Part of a small language model's weights: 8 layers, a variant of Muon for these matrices.
MLP neurons of a small language model. Each row is named by its layer, matrix (up: input weights) and neuron, and shows model dimensions 64-159. Each number is 128 + 32 x the weight over its row's rms, rounded and kept within 0 to 255.
After each neuron's rows, "fires after" lists the tokens most often just before its 100 highest values on Wikipedia text that the model never trained on.

L4.up529 [125 128 174 144 152 141 105 142 136 129 102 107 159 137  80  97 173 111 127 147 203 123 162  85  60 105 125  79 137 189 123 162 109 101 146 134 106 121 139 150 166 148 115 130  97 100 170 100 186 135 164 100 106 130 134  96 130 121 187  97 141 108 223 219 143 121 100 112 182 139 100 138 164 190 153  99  96 115  61  96  87 177 157 159 109 135 112 177 108 120 109  84 143 106 120 127]
fires after: ","

L4.up579 [173 113 115 157 105 157 180 132 139 138 122 159 134 166 153  92 140  54 136 151 136 110 100 113 105 133 184 135  99 187  80  79 135  69 154 109 128 123 118  84 175 119 193 104 146 170 117  91 117 146 114 141  98 151 199 115 145 118 196  71 152 148 110 185 144 115 149 127 101  75 150 100 150 151 130 133 104 105  60 140 149 126 123 133 163 181 103 131 163 131  97 130  75 122  70 110]
fires after: " ", " for", " dis"

L4.up343 [161 136 166 143 144 145 124 116 160 142 112 156  37 132  97 126 144 134 150 133 121 131 147  75 133 179  97 126 115 152 121 134 111 122 162 128 170 160  91 185  89 134 161 136 158  58 154 101 146 195 163  91  95 137 161 141 141 137  76 127 104 118 170 109 105  53  91  83 125 142 106 105 118 153 156 118 111 159 100  79 110  99 196 127  89 108 182 139 125 150  93 116 116  98  85 112]
fires after: ".", "5", "0", "6", "2"

L4.up412 [119 117 203 168 139  83 150 145 154 204 130 163  90 159 113 113 142  58 143 179 162 112 162 110  74 106 154 140 100 155 129 134 120 138 116  87  86  86 126  95 129 132 161 118  84 119 112 140 160  72 164  87 102  89 129  53 128 182 102 102 117  86  44 114  63 147 180 187 103 115  99 101  84  90  83 148 136 161 105 115 121 153 160 120 100 178 195 110  98 156 118 111 107 125  97 139]
fires after: "\n"

L4.up561 [ 72 137 120 117 159  79 140 231 126 131 135 133  89 129 136 120 100 117 138 154 133 147 177  93 156 159 140 126 113 165 143 119 142 146 152 165 159 189 151  89 164  91  92 125  63 113 117 152  97 155 152  91 110 147 134  78 135 138 111 164  47 151  65  96 134 107 159  94  80 140 126 135 121  85 112 119  97 130 125  10 151 170 194 150 119 130 140 119  81 166  91 121 124 132 130 149]
fires after: " was", " is", " are", " were"

L4.up301 [104  84  55 133  78 139 135 113 146 138 161 102 103 118  85  60 139 130 119 109 109 108 101  98 134  54 135 129 121 191 191 208  74 106  97 112 147 108 125 108 163 140 101 177 107 103 134 156 144  88 109 132 102 111 126  75 124 151 136 150 173 118 147  83  77 163 142 119 122  71 132 139 152  91 133  99 110 111 144 152 111 181 187 169 153  98  77  47 126  77 123 106  93 131 140 188]
fires after: " ", "C", " W"

L4.up470 [ 60 149  87  92 174 138 114 124 143 139 120 179  33 156 115 137 146 143  89 149 137  92 181 119 100  98 158 114 162 130  99 150  92  68 116 121 141 135 125 135 142 122 191 147  78 118 191 123 140  98 136 136 129  92  96  73 136 145 128 125 167 103 118 119 138 125 162 107 255 151  72 128 163  97 214 106  36 123  85  77 114 150 131 150 144  97 150 157 154 147  70  78 141 117 160 146]
fires after: " ", " K", " F", "."

L4.up434 [121 146 140  95 177 138 164 215 147 176  99  79 163 185 160 189  78  99 187 173 161 117 124 159 150  97  54 169 115 141 153 135 159 137 172  88 134 148 119 149  86 100 166 117 113 105 125 159 113 137 150 123  99 181 143 114 169 139 169 155  94 132 176 115  69 165 111 118 141 135 128 134  99 115 138 213 125 140 108  61 159 120 161 124  86 134 168 211 122 103 173 152 105 150 101 106]
fires after: " the", " was", "'", " is"

L4.up467 [125 125 166 159 181  89 117 120  95 164 114 155 105 130 121 149 145 180 116  89 168 125  95 149 126 142 107 122 150 176 160 192 137 116  62 191 130 155  68 134 122 140  97 172 142 163 102 155 100  93 155 140  81 129 165 116 154 138 108 130  94 175 126 164  81  70 160 152 124 130 173 112  64 114 164 139  91  85 108 136  36 148 144 133 105  78 120 167 110 138 165 130 144 125 114 152]
fires after: " F", " f", " Fe", " all", " Women", " G"

L4.up37 [ 94 131 147 119 118 117 158 121 150 140 130 123 103 154 139 141 126 121 109 141 132 127 143 182 112 106 153  88 168 121 134 187 136  63 124  62 126  80 123 117 135 131 165 161 100 110  98 137 135 138 127 120 134 117 107  97 107 101 157 130  79 119 136 210 133 107  91 120 127 150 175  88 113 172 167 159 122 159  94  94  91 123  90 180 150  93 160 119 163 134 157 133 107  87 151 131]
fires after: ".", "-", " ", " (", "–", "\n"

L4.up532 [107 119 185 107 136 186 133 134 113  46  89 144 159 156 105 142 161 129 143 152 114  83 131  62 125 169 145 115 117 163 122 146 140 118 126 156 168 102 147 140 109 160  94 193 148 120 172 166 120 127 130 104 124 138 131  68 130  91 148 134 220 117 133 101 152  98 127 114 164 131 149 166 165 131 131 143 104 131 142 145 153 132 168 112 139  97 110 133 156 127 110 116 134  76  91 153]
fires after: " ", " May", " December", " September", " October"

L4.up531 [ 73 162 106 134  54 143  36 128  89 133  95 152 167  99  48 135 155 133 180 120 135 143 107 151 105 157 152 116 110 170 129 107 162 145 121 107 153 103  90 179 104 171 127 108 105 181 161  88  99 128 155 124 106 126 122 111 109 108 134 122  72 127 109  95 108 149 104  97 135 119 165 153 157 112 131  85 164 132 143 121 135 128 137 131 149 126 146 105 141 116 110 123 121 159 119 163]
fires after: " of", " in", " for"

L4.up520 [132  81 121 159 145 123  96 119 114 130 145 124 110 135 125  98 119 108 157 128 139  82 189 163 166  84 142 116 134 113  52  95 108 175 131 150  90  76 109 186  62  22 143 135  88  86 134  73 189  99 181 153 137 128 185 130 108  95 108 150 120 121  93 172 127 165 114 179 115 126  91 131 156 123 132 177  97 133 116 140 137  97 137 133 111  61 156  78 134 163 151  90 193 147 159 176]
fires after: " |", "-"

L4.up251 [122 171 122 153  89 108 115 165 182 113 118 146  67 116 118 171 118 176 117 134 153 135  85 154 114 145 142  82 120 136 189 111  86 160 120 211 113 145 120 117 105 133  54 146 208  89 118 138  81 144 184  59 121 162 161  39  85 103 175 173 123 128 174 164 128 140 132 113 161 123 166 101  98 130 115 152 116  90 136 149 114 189 138 177 157  93 164 164  88 132  99 180 172 109 122 141]
fires after: ",", ".", " All", ".\"", " all", " comp"

L4.up163 [136 148 113 170  83 131 124  93 135 105 145 137  87 208 121 106 105 165 125 155  92 143 136 118 191 125  69 190 140 104 125  83 164 174 115  90 143 124 123 106 140 125  90 121  89 112 130 136  81  98  92  71 157 140 113 135 119 141 114 128 132 148  89 106 137 161 127  87 148  81 122 183 151 169 172 118 125 173 126 138  28 122 102 129 137  89 144 124 128 114  65 161 146 131 102 106]
fires after: "0", "2", "1", " Bronze", "tra", " semi"

L4.up185 [113 123 158 116 134 150 110  83 177 155 153 149 131  99 111 102 115 130 114 139 101 132 119 115 145 125 154 145 163  82 174  88 148 139 140  70 124  81 119 167 103 161  95 144  97 109 115 121 109  81 132 160  87 149 115 137 170 135 143 129 101 164  89 150 139  62 192 141  91 133 119 122 133  96 118 106  77 147  73 143 160 140 119 134  59 148 159  62  99 133 146 116 118 142  70 140]
fires after: " ", "w"

L4.up603 [145 118 127 132 121 153  94 166  62 113  84 120 117 108  78 139 123 156 122 154 114 147 124 149 148 116 147 105 148 146 177 114 151  88 121  96 161 125  94 101 144  53 160 132 133 181  92 125 106 114 148 102 119 143 161 109 131 133 122 130 108  95 163 124 104 131 122  75 133  99 139 157 164 137 123 139  71 143  79 111 136 176 138 137  99  90 161 174 187 111 114 119  89 150 127 116]
fires after: " |", ":"

L4.up97 [141  89 145 142 174  99 100 167 108  77 116 198 122 108 100 124  87 148 198  35 133  79 164 104 157 135 137 103 145 134 151 121 154  92 197 144 153  83 103 161 132 154 167 135 178 119 116 144 137 150  59 141 140 175 145 219  88 152 112 157 102 114 129 112 106  96 119 149 152 121 138 144 101 109 161  93 104 107  92 170 121 119 149 142 162 142 144 101 105 120 113 112 110 129 114 101]
fires after: " In", " in", " Con", "In", "con"

L4.up677 [ 93 174 138 137 185 175 118 152 133 169 206  81 122 223 144 143 147  95  92 137 138 129 156 196 125 106 169 132 100 115 119 123  74 120 146 104 153 160  84  70  93 114 144 141  63  88 124 138 145 151 169  64  76 134 126 107 150 136 160 138 158 112 157 199  97 146  91 109 193 119  91 145  98 140  87 170 158  96 148 154 159 125 148 129 167  92  89 133 103 150 143 117 113 132 123  81]
fires after: " ", ",", ".", "|---|---|"

L4.up702 [117 108 111  88 190 159 189 118 137  96 129 101 118 115 118 161 105 105 172 126 144 127  71 150  58 113  98 121  95 184 143  81  90  99 144 123  98 183 194 116  89 173 130 138 142 106 170 117 118 132  97 190 124 156  97  99 179 138 132 135 113 144 117 145 100 162  82 146 105 149 116  99 122 120 127 123  35 124 157 146 134 123 152 198 106 100 126 151 134 147  85 177 157 160 111  41]
fires after: " ", "-", " me"

L4.up469 [164 146 130  93 142 151 117 126 105 126 139 151 113 148 139 154 120 135 109 174 150 125 123 151 116 119 175 182  95 144 151  69  59  31 119  44  73 161 178 122 146 150  99 154 145 118 172  99 198  70 178 134  67 164 148  94  54 162 128 121 113 175 106 169 131 155 123 154 182 171 123 130 137 139  65 152 114 112 120 131 115 144 118 132 135 142  91 150 123 140 140  71  90  92  88  66]
fires after: "\n", ",", ".", " as"

L4.up386 [175 161 153 151 160 151 119 127 133 138  93 159  99 101 135 147 145 118 159 164 187 128 135 117  80 109 131 154 134 122 170 200 123 160 166 124 164 145 152 159 141 205 137 102 133 128 114  94 138  93 148 145 125 144 120  52 110 147 188 150 196 138 110  96  90 109 111 121 145 101 160 130 127 172 161  46  74 190  79  82 184  88 108 136 136 158 133 112 149 149 127  75 115 175 108 134]
fires after: "1", " Con", " the", " con", " dis"

L4.up112 [127 193 148  42 152 166 162 130 121 130 135  83 151 149 127 246 100 123 147 132 149 115  76 116 118 110  71 100 118 161 161 106  74  66 164 143 139 164 134  84  92 178 162 163 175 130 104 129 141 111 132  80  92 120 200 117  73 152 130 108  98 173 183 142 109  93 120 125 191 203 139 134 112  73  96  92 158 180  89 118 128 100 172 128 105 129 137 128  57  77 141 113 106 109 123 107]
fires after: ".", " It"

L4.up757 [180 131 118 123 127 141  76 126 117 126 122  54 176  70 120 128  73  88 123 191 154 104 165  72 104 122 155 119 172 138 146 115 118  99 113 135 138 108 177 139 149  95 154 180 102 147 207 149 125 163  99 189  72 130 113  96 161  72 168 105  87  63 147 133  73 130  93 120  80 159 160 122 138 109 153 146 111 172 101 144 174 124 119 182 124 156 192 116  94  80  87  98  91 181 163 102]
fires after: " ", "-", "–", " |", " ("

L4.up342 [108 166  73 171 155 184 155 143 154  97 136 181  94 167 144 210 174  55 128 139 159  85  77  82 136 100  94  95 153  75 102 186 171 134  85 146 115 138 160 135  76 152 202  69 104 155 150 135 107 157 208 174 110  76 144 216 107 137 153 138 163 122 172 117 117  98 109 131  86 140 151 123 183 157 152  76 148  91 118 171 115 136 138  92 125 113 114 113 140  85 136 173 138  90  98 111]
fires after: " in", " In", " the", "In"

L4.up706 [118 144 206 101 139 141  67  66 133 114 174 115  93 116 137 113 125 119 157 104 177 107 157  88 109 140 225 126  98 142  95 137 129 124 105 119 137 131 175 114 118 113 137 130  83 118 172 101 184 139 139 131  82 148 171  74  89  96 171 131 110 147 113 154  72  79 147 110  86 132 149 146 144 196 122 145  82 145 113 138 146 117  71 114 211 132  82  94 107 104  57 106 122 124 170 172]
fires after: "-", "\n", " De", " En", " Mac", "be"

L4.up104 [ 74 169 100  92 146 120 146 142 151 106 157 172 123 167 176  98  81 114 123 164 126 156 120 117 149 128  90 134  48 172  70 172  66 121 125 132 140 129 152  66 115 119 161 119 134  93  94 141 113 112 101 101 138 162 169 138  69 146  96 114 126 156  93 118  95 158 121  76  83  75 161 135 156 104 153 123 107 141 153 166 107 104  87 150 137 180 143 203 100 153 144 134 115 177  95 143]
fires after: " "

L4.up583 [128 152  73  82 124  92 117  65 126  87 114 139 120  93 141 125  89 143 143 121  67 138 116 158  86 137 118 149 155  98 149 177 121 106 135 167 154 159 138 147  85 129  78 154 158  99 161 109 125 148 104  56 105 213 113 132 202 117 105 138 131 134  56 125 119 152 165 111 118 134  65  80 103 126  96 187 158 140 139  71  99 120 102 170 144 144 134 149 127 120 143  90  90 172 108  91]
fires after: " "

L4.up354 [ 91 172 175 128 159 136 144 134 129  79  67 159  57 121  95 137 170 107  94 112 194 156  86  95 115  66 177  85 154 139 139 134 204 152 141 126  91 143 214 146 136  75  68 132 135 114  78 148 126 200 125 127 125 125 115 152 115 161 125  93 156 144 127 137 123 136 132 137 168 163 146 104 127 100  97 146 148 113  95 168 131 137 104 139 119 138 182  72 149 132 151 114 183 154  81 128]
fires after: "In", " in", " Dur", "Dur", " end", " In"

L4.up160 [132 158  61 133  85 166 141 120 148  89 132 121  97 175 142 126 101 145 146 151 108 142  95 153 139 101 123 152 128 165 187 211 112 121 123 111 129 154  87 201  95 148 119 130 143 148 129 115 135 135 164 127 141 171 141 106 136 120 160 138 192 133 182 112  53 108 211 123  94 156  98 119  55 151 111 125 192 126 131 137 109 188 139  98 133 103 170 145 119 155 110 143  81 130 108 143]
fires after: " |", " ", " of", ";", " Time", " left"

L4.up629 [133 147 116 107  93  85 128  97  93  98 128 127 145  87 123 171  97 163 101 136 162 182  65 153  83  89  81 150 154 144 167 132 143 103 116 112 200 166 106 135 147 202 147 161 174 138 130 114 130 140  89  94 112 160  92 108 203 103 114 173 110 151 157 128  93  81 116 111 168 175 159 142 180 163 124 111 147 148 135  86 163 123 142 109 150 139 140 151  88 136 145 126 124  85  63 107]
fires after: " |", "s", " Votes"

L4.up32 [ 49 185 145 121 150 120 143 120  74  92 122 173  88 126  71 105 137 119 147  60 163 126  78 101 194 146 115  94 131 179 122 129 155 113 180 132 118 178  94 152 134 123 136 134 116  52 116 142 111 145 218  69 166  97 146  77 117 179 142 114 122 125 100 153 161 113 140 122 103 155 155  96 146 170 218  98 140 156  80 113 105 119 119  87 166 114 123 166 124 160  76 109 115 119 131 124]
fires after: " in", " In", " of", "In", " from"

L4.up46 [200  99 145 144 163 125  97 110  51 191 132 170  88  78 112 109 169 133 140  80 126 150 123 150  54 105 154  95 119 121 124 146 111  92 169 115 154 196 155 108 128 148 156  93 161 161 121 112 139  89 166 187  78 128 164 185 122 149 127 158 197 104 126 163  72 169 207 191 101 170 136 139 141 149  92 116 146 108  98 107  76 164 115  98  72 156 111 103 109 171 120 143 158 144 104  85]
fires after: " |", "---|---|---|---|", " "

L4.up428 [ 75 143 132 132 115  85 109  85 165 165  60 142 146 140 140 124  87 150 106 111 151 160 101  91 137 126 114  89 119 151 141  98 148 106 155  94 137  91 145 158 119 156 138 100 148  70 107 120 152 104 137  99 121 129  96 111 162 155 150 176 129 133 115 107  99  98 147 155 126 146 133 121 147 160  87 150  53 157 163 120 109 141 159 157 112 137 120 105  99 143  99 125 165 194 121 167]
fires after: " D", " K", "s", " S", " St", " F"